Weights of a small transformer language model: 768M tokens.
MLP neurons of a small language model. Each row is named by its layer, matrix (up: input weights) and neuron, and shows model dimensions 160-255. Each number is 50 + 10 x the weight over its row's rms, rounded and kept within 0 to 99.
Before each neuron's rows, "fires after" lists the tokens most often just before its 100 highest values on Wikipedia text that the model never trained on. A number after a token or word is its count.

fires after: "s" 32, " P" 16, "S" 7, "P" 5, " S" 4, " K" 4
L3.up215:62 48 50 42 43 66 61 64 44 59 29 38 36 46 34 45 54 52 51 40 38 50 46 37 41 39 41 57 61 59 51 26 55 49 47 39 56 44 46 54 32 49 46 52 47 48 66 37 56 49 56 61 58 39 61 42 43 28 53 62 62 53 50 64 43 51 65 47 45 56 77 53 32 59 48 65 57 55 46 46 55 67 50 48 46 52 46 77 45 43 26 22 39 55 50 29

fires after: " the" 26, " a" 11, " v" 9, "n" 8, "l" 6, " as" 5
L3.up498:43 47 38 52 67 52 41 52 55 54 41 54 40 37 61 44 69 57 59 54 44 59 68 35 50 49 37 56 40 67 56 29 66 41 60 43 44 46 50 62 46 45 34 40 47 36 58 60 43 47 41 54 68 40 45 41 52 55 60 60 53 61 50 39 37 41 41 49 64 49 42 51 50 38 45 57 56 48 43 36 65 44 49 56 40 61 31 47 60 30 33 45 43 54 64 57

fires after: "0" 50, "9" 17, "1" 10, "5" 4
L9.up268:45 46 49 57 41 50 46 63 45 35 58 52 46 59 65 43 54 38 66 60 46 46 46 39 41 66 40 60 44 54 49 55 47 51 61 51 53 48 50 59 54 42 29 42 50 48 50 53 63 52 77 52 52 43 44 37 49 50 51 35 57 51 57 43 46 64 41 50 36 39 44 47 70 40 56 54 52 14 56 64 57 44 68 63 37 61 62 59 55 42 33 30 58 38 42 51

fires after: "1" 16, " L" 11, " P" 10, "P" 9, "s" 9, "l" 7
L4.up401:66 53 42 61 53 67 47 52 62 30 53 39 42 43 48 39 48 52 38 57 54 72 53 49 51 44 56 67 63 67 37 46 43 28 55 47 64 43 43 67 53 54 55 53 56 56 76 44 54 63 67 67 63 59 65 57 35 61 56 53 70 39 67 49 71 54 53 49 53 43 40 60 39 49 36 48 57 51 47 48 48 44 56 49 51 53 55 59 40 45 42 40 63 39 40 49

fires after: "9" 18, "8" 12, " Al" 10, " Wi" 10, "0" 7
L4.up522:61 47 59 61 79 51 53 61 60 30 54 74 57 58 61 49 54 57 44 40 60 50 56 57 77 53 49 48 52 40 60 53 46 53 54 54 38 45 48 59 59 50 45 62 47 70 57 49 51 57 30 45 44 24 45 50 67 55 53 60 32 47 62 41 53 48 64 52 40 55 56 57 44 55 60 40 57 51 65 69 67 54 63 52 61 72 31 50 39 48 57 49 52 41 36 50

fires after: " |" 21, "ac" 9, "|---|---|---|" 8, "---|---|---|---|" 7, "s" 6, "am" 5
L5.up29:45 53 50 40 61 47 68 51 53 39 34 54 42 60 52 46 38 34 51 54 53 56 51 56 51 59 61 48 28 50 51 54 49 46 47 41 55 38 50 58 47 59 25 39 39 42 55 48 44 62 55 37 63 48 19 62 63 71 51 50 43 48 53 65 67 62 53 55 48 58 47 50 64 64 54 45 43 53 48 44 59 40 62 52 36 41 53 47 38 44 53 49 53 50 53 47

fires after: " " 56, " the" 11, " a" 8
L9.up131:41 47 50 52 61 48 60 51 45 55 24 39 45 39 63 56 61 64 39 59 47 35 48 46 33 46 42 51 51 47 53 52 37 62 48 42 56 55 38 44 40 55 28 43 63 47 68 50 72 50 41 39 71 54 58 48 49 66 68 59 45 53 40 39 46 53 40 60 54 25 55 36 57 59 46 52 56 66 31 51 46 58 36 37 48 49 49 56 54 47 52 58 50 51 56 40

fires after: " |" 57, "---|---|---|---|" 24
L9.up927:68 57 47 53 52 51 56 54 71 47 48 42 48 44 47 52 36 38 55 52 71 62 50 57 43 61 63 52 50 60 40 43 64 42 49 40 59 52 46 51 40 67 53 43 60 55 40 42 37 48 51 52 45 49 26 44 53 66 35 60 36 43 39 47 57 57 57 48 47 64 44 42 38 63 72 39 42 53 59 53 57 50 56 47 55 59 38 57 47 51 80 42 52 57 60 68

fires after: "0" 24, "s" 21, " " 8, "1" 5, "S" 5
L8.up285:51 55 46 48 52 60 37 49 53 50 46 44 40 48 47 50 64 49 61 56 59 39 50 46 22 35 42 43 60 56 53 61 36 52 48 57 57 52 33 47 50 45 38 58 28 43 46 55 52 54 59 59 53 47 57 39 42 44 48 53 32 38 48 47 52 46 45 37 51 46 63 41 34 72 52 68 62 54 58 52 48 46 47 44 48 51 47 66 50 50 45 38 44 66 61 56

fires after: "s" 29, "S" 23, " S" 13, " Sc" 6, "ter" 6, "B" 5
L3.up988:46 45 44 36 61 39 44 46 48 65 42 52 49 52 48 18 45 45 51 55 41 56 39 45 43 49 46 53 47 70 55 57 60 58 55 31 38 47 49 58 51 46 50 49 48 43 49 50 46 57 56 50 54 50 52 39 43 58 50 48 39 65 38 59 47 54 57 64 64 32 54 48 47 57 47 46 56 37 39 50 40 64 44 32 45 67 64 70 46 55 36 48 54 30 66 51

fires after: " the" 25, "0" 18, "." 8, "9" 7
L9.up752:46 51 54 37 68 44 50 47 56 47 50 67 38 54 58 50 63 51 54 57 51 44 58 37 61 47 41 57 37 43 50 43 39 53 66 50 39 57 46 48 51 56 34 36 38 55 65 44 46 60 51 60 24 41 49 48 46 42 60 52 55 51 70 46 46 57 49 53 47 32 60 53 51 77 58 49 41 39 64 46 69 51 48 52 55 51 49 49 38 55 29 44 55 44 55 52

fires after: ")" 28, " is" 15, "," 13, "born" 13, " Jean" 4
L5.up25:38 50 62 34 51 53 52 58 65 40 66 51 51 43 52 50 28 56 63 40 41 74 42 55 63 36 66 61 61 54 43 43 55 48 51 34 63 46 46 43 49 40 49 37 43 61 52 32 42 56 59 32 51 45 44 33 60 47 40 43 51 41 30 53 47 51 74 51 46 55 50 56 56 68 66 40 35 80 30 42 40 58 40 61 55 62 38 56 56 56 54 55 40 48 50 42

fires after: "9" 32, "0" 18, "2" 12, " " 10, "1" 10, "5" 4
L10.up792:49 38 40 41 56 62 52 49 53 44 59 52 60 52 66 46 39 52 61 71 43 39 51 42 31 69 54 63 43 61 42 36 44 52 51 45 43 69 54 44 47 50 45 36 42 54 37 51 63 40 61 41 31 58 49 53 55 47 43 44 42 46 60 40 54 51 46 51 42 39 63 40 26 70 58 51 53 42 58 76 60 39 45 40 49 44 53 44 65 57 40 45 47 54 49 74